{"n_layer": 16, "positions": "learned", "qk_norm": false, "attn_scale": 0.177, "bias": "none", "init": "normal", "init_std_up": 0.0312, "beta1": 0.93, "lr_head": 0.00751, "warmup_steps": 200, "decay_shape": "linear", "seq_len": 1024}
MLP neurons of a small language model. Each row is named by its layer, matrix (up: input weights) and neuron, and shows model dimensions 96-159. Each number is 128 + 32 x the weight over its row's rms, rounded and kept within 0 to 255.
After each neuron's rows, "fires on" lists the tokens most often at its 100 highest values on Wikipedia text that the model never trained on. A number after a token or word is its count.

L5.up475 [144 203 141 115 107  82 108 102 149 104 144 113 129 153 163 147 104 118  86 113 131 179 161 123 100 104 156 104 140 101  97 134 153 111  58 144 155 109 147 124  82  29  61 165  88 121 160 110  91 120 101 168 129  76 161  74 113 109 110  89 145  96 120 130]
fires on: " " 35, "ft " 7, "– " 6, "- " 5, "km " 5, ". " 5

L4.up254 [104  84 124 166 120  88 122 107 134  86 113 111 111  90 177 135 158 132  75 110 133 117 112 197 109 102 139 118  63  99 115 137 140 134 125  70 169 195 122 128  17 105 101 147 101 165  90  99  73 116  90 147 158 121 105 119 121 126 100 100 117  79 104 117]
fires on: ": " 23, "." 19, "such " 13, ";" 6

L3.up319 [189 154  71 153 202 179 145 149 162 135  20  75 131 135  78  88 112 123 108 150 181  87 106  22 163 129 216 103 135 107 144 153 179 118 153 136 142 140 100 129 135 125  97 138 130 114  91 157 180 145  89 140 108 154 157  89 131  82  91 126  99 185 145 150]
fires on: "cont" 28, "inter" 26, "tow" 17, "ast" 11, "Inter" 8, "ow" 4

L5.up496 [123 116 105  73  82 155  96 154 139  93 102 124 189  67 140 181 132 153 142 178  63  96  78 119 140 102 176 143 130 128 148 162 130  66 111 112 146 156 149 100 130  92 162 143 108  99 163 155 130 113 131  65 182 160 154 132 109 131  81 189  56 151  91  98]
fires on: ", " 59, "peri" 9, "tion" 6, "Comm" 4

L5.up544 [160 138 120 117 158  60 139 124  90 136 129 142  91 109 185 149 178 151  97 149  75  61 122  80 112 164 123 128 111 156  89 136  97 175  95 164 115 140 124 174 129 119 202 122  75 112 177  83 107 152 170  87 179  96 115  89  84 141 158 168 166 133 113 155]
fires on: "is " 43, "was " 37, "an " 7, "W " 4

L3.up698 [145 110 104 128 126 114 140 145 183 115 176 180 161 142 148 174 121 130  69  84 140 168 110 147 158 110 127 162 114 150  90 135 120 120 115 212 120  81 166 111 194  71 125 162 139 113 115  89 173 183  96 137 154 110  90  96  81  81 125 112 131 126 129 125]
fires on: "sp" 35, "Best " 17, "a " 9, "por" 4, ") " 4

L2.up512 [136 116 100  88 101  81 196 204 151 142 153  89 179 107  95 169 139 115 122 157 133  82 146 136 161 194 115  54 160 134 121 156 111 112 146 123 164 103 123 132 118  95 136 157  75 137  81 156 169 143  93 129 139 164 134 148 200  94 131 118 154 116 161 108]
fires on: "Kar" 14, "uck" 11, "sing" 10, "se" 10, "acc" 8, "ick" 7

L6.up170 [ 67 177 111 136 119 113 173 148 147 114 163  49 146 121 121 150 115 138  97 162 122 132 141 151 115 106  78  96 124 121  87 145 121 144 121 137 159  92 194 173 148  54 191  90 153 125 125 134 156 121 139 143  89 100 169 102  55 172 118 130 121 138 114  76]
fires on: "of " 14, "its " 12, "same " 9, "their " 7, "such " 6, "u" 6

L9.up169 [123 125 156 131  64 131  86  84  64  93 126  97 127 124 100 127  84  72  80 112  79 142 187 152  59  98 155 157  97 146 115 146  91 143  78  97 157 146  71 127 120 175  30 138  84 128 161  94 109 122 107 120 129 126 114 123 132 143 165 137 132 115 165 123]
fires on: "'" 22, "°" 21, "ar" 16, "-" 5, "av" 5, "our" 4

L7.up954 [134  86 155 106 185 129 129 172 125  92 167  87  60 128 176 162 107  94 152  85 121 162 163 127 138 119 146 123 142 108 215 161  92 134 157 125 128 136  95 121 142 107  95  84 103 163  84 138 129 183 144 163  56 172 116 115 132  95 135 145 167 105  68 162]
fires on: "ad" 20, "d" 13, "ag" 8, "sc" 7, "tion " 7, "t" 6

L6.up627 [117 153  83 127 164 127 108 130 111 110 155  54 147 119 188 162 100 164 133  67 156 105  88 158 133 130 188  73 155 116 131 117 161 132 152 166 106 201 175 130 126  87 109 113 120  99 121 121 142 112 148 165 136 198 176 122 142 144 108 127 109 113 182 137]
fires on: "from " 47, "by " 13, "as " 11, "Del" 4, "and " 4

L9.up95 [192 113 146  57 145 104 143 164 133 131  93 149  95 153  94  98  95 100 130 147  88 125 144 136  99 132 130 146 120  77 178 153 110 211 136  91 112 117 172 134 142 132 157 203 134 152 121 131 117 159  94 107 148 159 197 136 173  50 105 108  99 128 154 173]
fires on: "ex" 17, "fil" 11, "inter" 10, "al" 7, "im" 6

L3.up441 [106 149  95 168 129 144 125  64 131 116 113  92 147 149 121 152 128  70 179 145 179 129 117  53 176 111 170  72 133 133 172  96 172 139  85 106 151 124 126 121 120 101 108 128 177  84 123  89  57 156  89  82 114 103 153 112 110 113 163 103 145 153 103 131]
fires on: "has " 15, "is " 11, "have " 10, "include " 6, "are " 6, "ural " 5

L5.up52 [144 158 136 138 135 104 121 129 112 132 155 172 102 138 138 177  76 151 181 172 133 169  85 168  96 185  97  88 122 135  69 131 145 186 162  34 157 161 101  88 163 158 148 150 125 126  88 143 119 181  99 130 139 117 175  66 132 156  82 123 127 132 125 107]
fires on: "s " 43, "year " 4, "o " 4, "ing " 4

L11.up369 [129 137 111 104 130 169 151 147 133 109 120  86 132 137 106 123 138 151  90 115  71 180 176 144  26 127 145 113 118 114 106 133  84 136 100 174  85 152  75 137  97 137 120 120  96 172 166  63 126 125 169  81 181 111  73 105 138 107 160 164 157 172 126  89]
fires on: "and " 49, "-" 14, "'" 10, "to " 7, "& " 4

L9.up687 [131  58 148 136 111 112 133 178 128 135 135 142 150 170 107 138 181 147 111 148 144 147  56 113  97 133 143 158  91 139  42  96 121 199  60 128 140 141 157 215 108 153 129 106 147 100 145 152 102 158 105 108 191  33  71 112  49 160 104 123 139 103 126 117]
fires on: "comp" 22, "p" 14, "we" 9, "mark" 7

L4.up540 [116  96 113 104 130 149 173  84 111 105 173 160 109 129  89 126 148 141 155 177  62 130 118 143 116 144 148 126 120 105 101 124 173 134  75  83 143 125 121 178 144 153 164 138 146 120 176  74 138 143 127 104 129 132  82 199 120 106 115 187  97 136 127 105]
fires on: "A " 22, "The " 10, "–" 9, "School " 6, "American " 5, "." 5

L4.up532 [122 165 158 124 130  86 162 126 106 133 121 124 103 101 142 139 112 125 152 146 103  94 127 131 165 154 133 156 129 156 145 121 146 108  87 174 114 117 131 131 127 131 148 145 166 119 138  90 115 116 101  55 107 107 138 164 129  91 100 142 155 100 103  94]
fires on: "pe" 21, "pos" 13, "Pe" 13, "men" 12, "occ" 11

L3.up542 [100 162 124  65  60 124 155  81 103 167 139 127 158 132 140 143 159  75 145 133  98 102 148 108 142 133 151 125 106 142 129 155 190 110 132 182 115 148 118 120 161 155 113 155  92 188 112 137 153 239 144 106 111 177 209 123 107 158  88 134 128 120 114 138]
fires on: "enn" 25, "Ma" 15, "en " 8, "Ben" 6, "Bu" 4, "Bra" 4

L4.up18 [106  95 142 127  61 152 167  95 128 169  97 138  98 162 156 105 146 100 177  81  69  95 146 119  49 154 125 126  77 157  87 121 151  74 113 107 140 180 131 122 118 160 126 105 179 139 176 114 129 130 170 114 134 166 170 137 156 177 140  76 166 150 166  80]
fires on: "-" 27, "″" 23, "1" 11, "°" 11

L3.up196 [125 166 162 144 124  87 126 146 135 135 124  90 116 175 179 150  54  63  82 124 111 101  88  97 171 121 151 172 139 179 161 181 126  99 125 118  93 102 175 132 108 156 109  85  51  81 154 121 170 107 100  80 111 196  90 118  91 162  98 133  84 141  51 122]
fires on: ", " 36, "both " 8, "each " 6, "kn" 5

L2.up768 [114  95 169 117 120  99 182 105 135 150  88 175 154 161 104 130 113  76 119 157  62  57 109 117 115 167 133 111 160  78 172 156 121 152 135 143 175 133 156 137 161 148  81  97  42  94  74 114 122  87  78 118  62 182 160 152  77 179  91 138 176 131 129 116]
fires on: ", " 20, "a " 10, "', " 9, "and " 6, "h " 5

L7.up412 [128  92  91 134 119 142 122 164 150  81 130 110  53 128  94 156 128 107 173  57 123 147 101 118 153 110 105 105 129 142 160 183 184 142 130  86 126  99 147 124 104 167 127 102 144 175 154 130  71 119 160 112  57 202  99 100 131 118 159  77 113 174  88 162]
fires on: "ad" 21, "t" 9, "to " 9, "r" 7, "pe" 6

L5.up397 [ 86  43 130 156 121 157 134  96  93 136 133 173 135 114  82 149 152 138 108 173 103 121 207 158 161 133  80 113 191 150  66  76  83 143 120  82 136 126 137 151 152  92 129 145 147 128 145  67  87 146 165  70 137 102 114 105  63 143  90 148  92  90 177 138]
fires on: "the " 21, "The " 15, "A " 10, "W" 9, "O" 7, "| " 7

L3.up830 [139 115 186 154  98 107 172 136 116 132 158 181 102  85 101 129  96 126 180 115 141 129 113 105 132 126 138 128  97  99  63  96 116  91 120 151 146 118 146 124 134 112 106  94 118 106 169 118 126 161 129 127 110 193  96 110 144 132 109  86 160 141 177  98]
fires on: "pos" 16, "John" 15, "Mat" 12, "Jos" 10, "Stev" 7

L2.up482 [159  84  81 162 164  89 152 197 101 141 164 156 109 137 116 117 169 108 115 119 119 160  79 167 196 141 123 141 197 121  86 131 159 137  93 234 131  60 192 148  87 133 159  75 116 180 132 170 170 164  94 109  65 107  89  97 158 143 137 168 109 146 132 130]
fires on: "sy" 18, "Sy" 17, "ty" 15, "name " 10, "ist" 10

L11.up613 [159  68 118 132 144 126  97 177 124  92 178  94 128 141 220  93 140  72 107 142  55 147 112 118 117 110  68 156 151 107 106 135  88 111 122 112 140  68 155 158 159 157 136 142 142 174 100  72  78 149 131 151 142 100 135  54 133 119 140 139 103 107 128 126]
fires on: "a " 62, "al" 8, "im" 8, "si" 4, "us" 4, "A " 4

L4.up32 [190 130 147 130 102 209 190 109 110  97 113 142 114 133  85 207  96 153 211  91 115 103 153 114 127 177 144 134 103  88 113 145 151 133 126 131 138 140 135 157 105 144 150 128  97 137 114 135 112 108 127 142 172 103 110 209 108 102 127 117  96 172 160 157]
fires on: "ri" 21, "Di" 13, "vi" 7, "ke" 7, "Bri" 6, "R " 6

L9.up368 [164 192 121 109 133 111 110 131 151 137  89 127  84 154  86 131  64 157 120  94 112 146 145 118 102 138 128 143 161 113 156  91 138 152  95 128 125 131 104  87 149 130 108 119 135 114 140 136 135 174 155  81 106 141 172  95 143 114 131  73 119  76  84  44]
fires on: "and " 14, "ex" 9, "h" 8, "it" 8, "ree " 7, "rest" 6

L6.up250 [102 107 131  93 129 124 156 177 135  77  93  78 120 176 162 151 148 115  54  99 126 123 121 167  48 194 150 157  97  97 151 160 145 134  86 123  97 150 142 142  90 111 118  96 156  78 159 106 133 131 107  68 150 203  79  90 127 159 120 123 122 136 116  71]
fires on: "ers " 27, "s " 15, "members " 12, "es " 5, "ks " 5

L3.up189 [ 79 104 112 128 143  77  97 134 132 148  98  77 160 121 139  97 162 104 148 121  88 137 120  79 166 148 181 129 101 142 190 115 124 104 206 180 137 118 152 146 134 115  93 178 162 151 112 138 134  77  74 110 127 134 167 109 155 103 152 140 162 146 181 161]
fires on: "United " 22, "U" 17, "University " 14, "Athle" 9, "Californ" 6, "Tex" 5

L4.up421 [158 110 126  89  58 147 187 157  97 113 130 130  93  43  89 144 110 185 190 153 180 135 143  99 157 174 161  41 140 195 154 138 151 116 173 105  85 119 151 116 142 116 141 150  96 181 102  29  63 183 111 124 116  93 184 102 182 147 163 106 212 105  97 113]
fires on: "ne" 45, "ale" 13, "Ne" 11, "ie" 7, "ane" 7, "ine" 5

L4.up465 [135 138 106 147  66 153  84 108  61  49 138  73 143 131 110 108 123 168 152 140 175 122 184 139 114 102 161 106 104 130 105 167 155  46 130 106 180 124 150  93 124 135  65 142 131 107 131 175 121 140 140 132 105 152 123 142 142 167 184 107 118  92 125 101]
fires on: "–" 39, "/" 25, ":" 9, "'" 7, "," 6, "-" 5

L2.up940 [ 94 100 147  85  75 145 137 144 163 132  73 101 147 133 165 147 105  86 146 147 136 185 153 146 121 122 161  93  76 124 124 110 183  79 115  88 124 132 162  98  50 180 148 115 125 167 101  96  87 184  79  80 166 163 138  91 196 182 140  90  92 153 115  68]
fires on: "enc" 22, "sch" 16, "Sch" 13, "–" 11, "Fre" 8, "Sept" 6

L3.up871 [157 154 165  72 155 112 192 140 119  75 120 120 108 155 114 151 145  80 130  72  97 133 134 156 132 126 104 128 112 151 139 112 135 117 126 103  95 157  77 161 119 113 110 139 168 149 137  72 154  86 119 128 144 112 190 166 124 131  51 140  91 139 108  97]
fires on: "fr" 23, "The " 14, "of " 9, "N " 9, "ir " 8, "Film " 6

L5.up370 [ 52 116 178 166 120 194 120 112 162 114 133 168 117  71 102 183 115 112 193 195 100 165  97 184 187  77 117 118 152 143 125 179 157 131 148 173 145  98 150 128  98  87 143 109 151 185 133 132 100 134 140 137 136 122 124 160 121 157 150 192  46  98  83 131]
fires on: "| " 87

L7.up382 [143  96 176 102  98 168 146 119 112 104 147  40 112 168 162  97 106 138  95 124  67 152 164 148 159  75 204 133 151 142 115 125 108 110 181  68 129 149 129 158 128 132 125 105 169  99 112 153 105 112 136 106 120  94  98  76 123 151 131  71 184  58 165 123]
fires on: "ed" 19, "igh" 10, "en" 9, "ut" 7, "ther" 6, "pl" 6

L11.up727 [151 140  95 112 115 104 115 101 118 181 143 148  81 116 180 131 102  98 114 104 145 129 138 113 123 113 143  99 120 136  91  74 119 111  81 128  89 151 144 115  76 103 141 101 151  97 111 141 161 134 156 116 169 143 169 152 149 151 128 115 138 157 113  65]
fires on: "″" 37, "- " 10, "bor" 9, "-" 8, "en" 8, "sen" 4

L6.up821 [154 135  87 106 148  85 121 173  88 140 133  97  59 148  91 122  65 124  73 113 177 177 135 144 121 133 154 121 109 108 132 145 134 100  75 111 156 115 134  74 137 133 100 157 101 164 126 132 123 175  89 121 123 102 135 117  75 134 133 143 144  81 128  78]
fires on: "it" 18, "as " 11, "an" 10, "ter" 6, "ut" 6, "and " 5

L5.up39 [ 90  77  62 125 100 131 168 171  94 138 132 128 101 144 145 100 127 186 126 149 106  95 176 183 102 151 151 113 107 141 125  63 144 130 175 150 222 119 189 156 102 127 118 157 125 110 146 176 141  88 114 147  90 126 134 177 128 126 104  53 149 111  89  92]
fires on: "ations " 21, "ers " 21, "ters " 8, "ts " 8

L7.up807 [106 105 110 111 128 123 139 114 133 133 131 131 144  92 122  50 117 116 122 145 184 110 111 114  74  98 148 139  78 119 104  84  95 105  59  57 127 107 121 102  96  62 107  89  50 118 187 155 117 192  78 175 180 162 107 168 117 167 102 150 136 184 108 159]
fires on: "and " 61, "G" 5

L11.up245 [ 93  96 184  93 137 131 190 160 117 132 137 138 106 125 130 117 183 111 107  63  92 162 141  89 133 111 220  77 127 144  85  40 150 109 116 192 106  90 145 124  98  67 127 188 162 100 129 153 116 161 110 117  98  88 127  90 159 114  93 112 151 157 120 157]
fires on: "| " 42, "as " 11, "- " 10, "to " 5

L11.up45 [191 124  88 185 145 119 115  85 110  80 147  97 130 106 115  95 169 138 188 164 131 103  86 125 145 138 121 142 174  93 162 115  97 136 112 116  84 131 105 176 160 103  91  97 163 130 135 120 127 173 116  93  74 119 154 131 107 136 167 209  95 129 101 110]
fires on: "Y" 36, "y" 26, "of " 10, "Em" 5

L9.up361 [133 116 161  94 177 126 117  88 145 136  80  71 135 140 132 115 126 106 122 166  82 119 113  77 117 219 118 132 127 102  98 116 131 174  73  84 144 129 148 165  87 138  90 119 112 100  95  65  92 120 182 145 121 139 149 118 189 118 184  98 127 163 128 136]
fires on: "'" 17, "con" 9, "re" 9, "D" 6, "’" 6, "ov" 6

L2.up215 [106 114 141  58  98 120 140 214 111 129 126 157 116  88 142 193 180 100 175 183  72 155 139 144 169 139 145 139 141 102 114 133 133 107  69 124  70  95  95 127 137 113 125 134 186  98 163 122 175 163 145 139 119 103 134 105 133 140 139 121 158 124  92  94]
fires on: "b" 67, "follow" 15, "tak" 8, "cod" 5

L7.up821 [174 180 115 121 146 154 136  95 159 110 176 106 166  82 141 201 114 139 163 184 128  88  64 177 102 135 174  86 192 108 125 146 146 167 145  99  83 118 125 138 169  94 140 114 167 127 145 107 139 130 139 132 153 140 158 111  81 162 141 172  54  79  99 139]
fires on: "| " 59, "ated " 4, "from " 4

L6.up125 [151 133 165 166 186 147 137  91 172 158 190 140 104 127 140 149 128  59 139 144 146 109 125 151 147 119 140  89 197  95 155 160  98 157 127 140 139 139 147 139 146 109 124 108 142  93 130 113 129 168  99 116 180 104 160 121 138 145 116 120 129 104  73 100]
fires on: "\n  " 25, "| " 22, "received " 7

L5.up179 [ 87 109 127  89 142 122 101 108 143 130 145 107 198 133 123 173  80 140 169 160 105 121  97 136 139 155 149 101 155  98 115 138 122 128  76 130 135 132 135 112 132 155 108 111 162 126  73 126 158 138 172 114 172 129 131 152 136 119 121 131 105 109 121 131]
fires on: "for " 23, "| " 16, "of " 9, "time " 8, "first " 6, "that " 5

L2.up245 [110 139 124 138 158 147 172 175 165 156 142 101 133 147 154 149 171  79 125  94 113 157  95 112  92 178 142 149 121  94  75 130 138  98  67 128 141 100 162  96 108 180  79 166  77 150 183 121 176 105 112 140 126 145  83 154  83 164 113 146  99 114 120  77]
fires on: "os" 61, "los" 16, "chang" 11, "Mos" 6

L11.up93 [ 99 143 131 169  87 161 167 181 115 160  81 124  99 201  88  76 130 109 100 138 179 125 176 123 142 173  93 144 117 193 133 182 136 114 112  99 139 198 156 141 109 152  56 171 123  94  58 122 152 166  90 142 145  99 165  86 151 135 127  82 109 121 188  87]
fires on: "g" 68, "Te" 11, "rail" 4

L5.up751 [ 98 116  87 147 173 180 149 105 133 105 108 134  18 138  68 141 135 152 159  99 165 153 128 190  94 159  96 105 138 182 157 174  99 144 137 164 102 120 122 118 143 155 127  97 134 110 138 127 128 163  87 160 192 135 129 138 113 122 127  89 142 154 157 111]
fires on: "to " 29, ", " 21, "202" 15, "of " 6

L3.up724 [147 150 118 119 157 158 108  97  84 158 142 175 130 104 170 133 150  72 135 125  65 115 143 109  92  49  97  53 175 135 126 124 137 121 144 151 161 136 104 146 129 148 120 170 159 169 178  84 101 169 148 104 111  81  61  87  78  67 111 157 146 193 142  90]
fires on: "season " 21, "–" 12, "$" 12, "season" 9, "produc" 6, "vot" 5

L7.up551 [ 97 159 161  96 121  92 145 178 137 142 120  96 166 131 122 155 153 170 152  86  76 186 120 128 144 133 169 111  56 139 141 174  91 150 150 178 166 148 124 159 105 138 130 110 166  62  73 103  73 120 113  78 164 145 137 138 136 134 163 130 138 128 115  72]
fires on: "r" 25, "st" 12, "d" 12, "n" 11, "th" 11, "pl" 5

L2.up614 [107 146 143 122  92 158 139 144 132 118 124 103 129 147 155 114 116 127 115  93  32 184 193  89 174 106 146 135  95 177 143 121  66 127 153 137 101  87 101 145  96 133 181 168 127 113 101 129 134 174  98 128 155  71 141 148 144 134 101 159 148 110 160  78]
fires on: "ph" 51, "pl" 33, "Ph" 13

L6.up330 [168  79  92 110 161 119 101 135 141  81 120 151 137 147 149 139  70  75 123 135  86  89 169 220 113 138  93 153 100 160 189 112 133 161 145 103 134  83 148  99 133 137  96 106 145 189 108 119  90 127 124 137 116 126 163 124 142  97 123 158  80 180 158 105]
fires on: "al" 20, "\n" 13, "av" 9, "im" 9, "ad" 7, "a " 5

L2.up952 [159 199 148 141 146 131  90 162 144  57  80 113 142 155 118 167 103  93 111 167 128 133 103 152 122  96 222 145 129 150  83  77  57 146 119  87 147 122  83 122 128 165 105 206 187 138 185 132 145  74 142 187 191 105 155 110 118 109 156 162 183 154 160 132]
fires on: "ov" 27, "az" 15, "ject " 14, "mov" 10, "Early " 6, "n " 4

L4.up782 [106 105 108 122 153 157 117 116 139 116 139 130 126 103 143 150 132 128  73 146 124  71  90 111 139 123 175  64 162 139 156 110 139 135 129 140 143 145 127 149 129  71 145 128  51 230 149 158 107 187 114 180 241  82  99 181 116 170 164 139 125  79  61 115]
fires on: "6" 23, "Candidate " 9, "6 " 7, "9 " 5, "9" 5, "±" 5

L4.up546 [130 160 137 108 182 158 144 107 161 166 107 112 168  98 148  74 109  91 128 111  54 127 126 147  96 159 115 151 124 120  72 118 175 149  85 112 174 149  88 121 177  95  94  96 128 131 118 135  83 113 154 125  90 153  97 160 222  74 141 125 119 192 121 123]
fires on: "d" 16, "D" 13, "E" 9, "'" 8, "." 8

L7.up393 [145 105 124  89 122 132  89  93 123 111 156  96  59 185 165  84 121 116  90 155 119 174 139  52 147 102  92 139 101 145 165 111 123 130 119 104 134  85 135 136 103 162 191  87 155 183 156 130 101 120 152 134 109  77 171 105 111 165 141 145 127  94 106 111]
fires on: "h" 20, "es " 13, "s" 11, "ing " 6, "as " 6, "able " 5

L3.up941 [ 97 126  88 102 119 103  90 119 125 145 101 114  99 139 139 154 125 199 145 161 128  98  92 141 208  91  66  65 135 173 117 118 138 199 113  86 126 150 147  78 145  93 102 154 148 107 129  73  97 119 108  93 130 132  96 100 145 112 140 147 116 138 147 116]
fires on: "=" 38, "a " 32, "." 12, "% " 4, "==" 4

L4.up593 [136 115 160 155 120  84  92 110 174 163 129  80 125 157 163 139 126 128 142 136  72  96 146 149 102 151 108  85 111 144 143  59 121 147  81 181 169 127  67 104 142 126 109 141  94 161 121 136 148 117  90 131 141  75  93 166  69 197  96 127 171 184 113 136]
fires on: "Sing" 10, "p" 10, "Japanese " 9, "ad" 9, "med" 7, "he" 6

L6.up450 [105 142 149 112 131 193 142 149 148 141 230 138 116  71 158 183 131 210 157 141 124 126  88 149 168 176 134 103 132  84  83 181 164 133 177 116 100  93 124 152 147 112  97 137  95 133 141 152 140 148 119 136 135 166 128  73 174 145 119 141 132 110  71  88]
fires on: "| " 59, " " 9, "S" 4

L3.up917 [ 94 103 153 183 123  79 107 156 155  95  96  62 119 153 189 143 137  88 110 134 131 143 155 196 125 151  96 147  85  71 141 110 108 109 152 116 199 153 139 121 126 123  72 182 156 164 120 110 150 113  51  57 104 100 112 170 110 165 126 164 144 164 173 139]
fires on: "ad" 91, "Ad" 5

L6.up529 [134 153 174 126  87 122 137  95 113  86 182  87  96 162  92 167 128 210 154 117  67 160 120 137 130  49  77 134 165 133 128 105 144 104  92 101 148 111 129 140 136  64 132 137 131 160 128 151 127 117 196 117 171 105 106 144 100 180  93 131 103 109  91 134]
fires on: "le" 38, "of " 17, "u" 8, "a " 7, "ti" 6

L5.up569 [165 205  64 143 166 154 140 155  82 107 146  97 162 154 182  66 134 138 140 146 149 117 135 202 109 169 138 149 133 186 113 144 117 141  90 192 137 114 121 111 117 149 101 120 123  67 110  76 146 112 150 120 210 151 137 156 123  76  62  70 107 129 126 141]
fires on: "fr" 17, "fl" 16, "dr" 12, "cr" 7, "Fr" 7

L5.up888 [103 146 124 115  98  81 144 104 105 103  80 131 182 137 100 184 155 193 118 130  86  93 152 188  96 143 129 176 112 119  99 110 112 169  92 122  97  96 149 106  97 139  66 170 167 159 146  90  83 128 132 106 169 188  92 146  88 125 101 128 111 143 139 120]
fires on: "s " 42, "its " 6, "s" 5, "en " 4, "ers " 4

L11.up926 [132  94  77 115 174  79 140 103 133 134 160 141 109  88 134  58 116 141 135 112 144 132 143 102  90 146 124 106 127  97 119  90 107 164 134 226 114 128 153 119 162 156 180 101 146 130 148  88  94 127 144 142 171 103  76  79 173 131 114 136 125 110  82 169]
fires on: "is " 22, "al" 17, "was " 12, "ac" 7, "el" 7, "r" 6

L6.up62 [144 192 167 126 115 131 138 147  87 156 108 113 144 102 117 141 175  72  78 145  96 125  88 172 104 156 126 123  97  97 178 182 155  95 113 129 121 106 147 133 138 175 128 138 103  52 100 126 134  97 103  95 147 144 145  86  90 139  75 142 109 110 112 106]
fires on: ", " 40, "As " 17, "fl" 5

L5.up675 [163 122 107 122 110 113 109 149 144 150 106  46  91 124 136 118 124 118 121 127 158 107  49 105 150 162 167  89 123 122 149 102 133 128 137 110 161 171 106 138  79 107  59 156 116 103  83 116 106 122  99 113 164 123 120 106 122  98 171 152 122 141  82 143]
fires on: "had " 20, "des" 11, "have " 11, "people " 5, "has " 5, "to " 5

L9.up99 [131 107 133 114  71 154 103 193  86 157 142 108 139 157 181 143 204 135 124  93 127 125 134  70 152 155 150 132 152  92  87 146  99 134 102 174 169 143 141 145 130 129 168 142 117  90 133 195 102 155 125  69 165  66 111 150 126 168 136 128 144 146 152 119]
fires on: "f" 25, "j" 12, "ef" 7, "p" 7, "comp" 5, "per" 4

L7.up968 [112 111 143 138 166 125 108 153 172 115 123 113 183 101 161 138 120 118 135 141 121 113 153 131  43 185 106 153  95 120 131 168 185 120 107 111 123 120 123 151  96 135 124 164 125 111 144  84 152 149 136  71 133 154 140  73 204 111  96 144 127 125 130  97]
fires on: "it " 19, " " 12, "s " 8, "which " 8, "band " 5

L5.up63 [122 138  99 102 123 139 127 153  83 137 158  90 218 101 178 175 144 117  74 122  75 141  97 118 129 129 134 136 143 137 146 126 131 104 130 129 110 159 118 133 112 118 133 127  67  97 109  85 157 109  75 133 139  80 122 106 150 142  92 212  88 138 106 167]
fires on: ", " 99

L4.up459 [148 131  61 163 152 118 144 104 127  96 153 103  92 183 192  72 163  70 149 198 122  81  83 130 137 133 100 102 149 111  99 160 126 137 136 174 159 139 194  96 136 129 121 129 156 157 100 109 115 123 122 144 145 154 159 155  88 110  55 140 159 161 113  95]
fires on: "si" 40, "Cor" 13, "100" 6, "Ire" 5, "ou" 5, "Fil" 4

L3.up473 [158  81 143 101  94 114 165  72 150 149  95 100 115 112 126 142  98 115  70 124  59 121 122 125 123  98 157 182 122 147 128 149 163  73  97 132 166 124 170  85  77 121 132 122  91 128 137 104 137 127  95 130  90 137 135 112 128  80 119 112 154  87 129 116]
fires on: ". " 29, "| " 22, "\"" 10, "/ " 7, "(" 7

L5.up111 [ 95 123 100 140 125 104 167  48 100 101 166 166 140 105 203 134 114 115  92 153 164 127 112 117 114 171 165 141 140 135 102  47 125  98  97 152 121  66 110 186 130 129 128 150  85 181 103 123 111 109 104 157 126 166  67  71 216 109 117 128  89 116 188 147]
fires on: "tw" 28, "cl" 19, "wh" 11, "Rom" 10, "Gre" 7, "Tw" 6

L3.up78 [125 157 178  95  96 142 166 126 112 105 172 133 114 114 163 170 112 121  77 111  85 128 182 138  83  54 130 108 128  99 141  86 138  92 108 156 182 143 146 142 108  75 153 157 138 109 108 125 122 115 135 100 153 154 110 110 157 115 115 144  97 117 118 168]
fires on: "min" 18, "- " 16, "fin" 16, "– " 9, "| " 6

L6.up982 [201 142 118 167  49 136 102 162 110  79 153  71 196 138 163 172 172  77 116  95  63 128  98 170  94 112 142 154 152  66 193 135 157  73 128 137 103 112 181  94 141  97 136  97 134 110  99 120  71  61  77 108 172 129 173 137 114  89  95 113  58 153 102 135]
fires on: ", " 75, "\n  " 18

L6.up892 [111 110 180  36 101  97 155  85  94 130 106 140  91  78 109 124 128 117 177 140 184 101 151  70 134 128  99 144 146 171 127 105 114  95  94 126 142 130 132 182 145 179 121 119 147 106 174 167 137 178 157 135 201 105 142 163 181 128  85  76 108 122 163  53]
fires on: "ts " 23, "University " 18, "Miss" 11, "House " 8, "ts" 5, "States " 5

L6.up348 [ 62  82  66 102  86 145 106 183 166 163  78  77  62 107  80 135 156 176 148  81 120 125 140 160  64 138 108 118  94 140 187 165 164 151 136  89 105 128 129  91 129 114 107 179 104  96  56 142 151 150 136 146 167  70  95 112 124 102 109  89 107 131 170  99]
fires on: ", " 25, "to " 16, "5 " 8, "ever " 5

L9.up607 [ 87 109  74  88 151 114 172 134  99 172 113 107 104 103  75 142  98 146 160 119  83 108 141 103 120  62 147 104 103 132 148   8 175  65 136 155 149 120 119 105 153 100  83 121 201 132  94 138 134  99 182 120 136 193 179 124 163 134 148 176 129 159 110 134]
fires on: "| " 31, "en" 24, "(" 9, "er" 8, "$" 4, "W" 4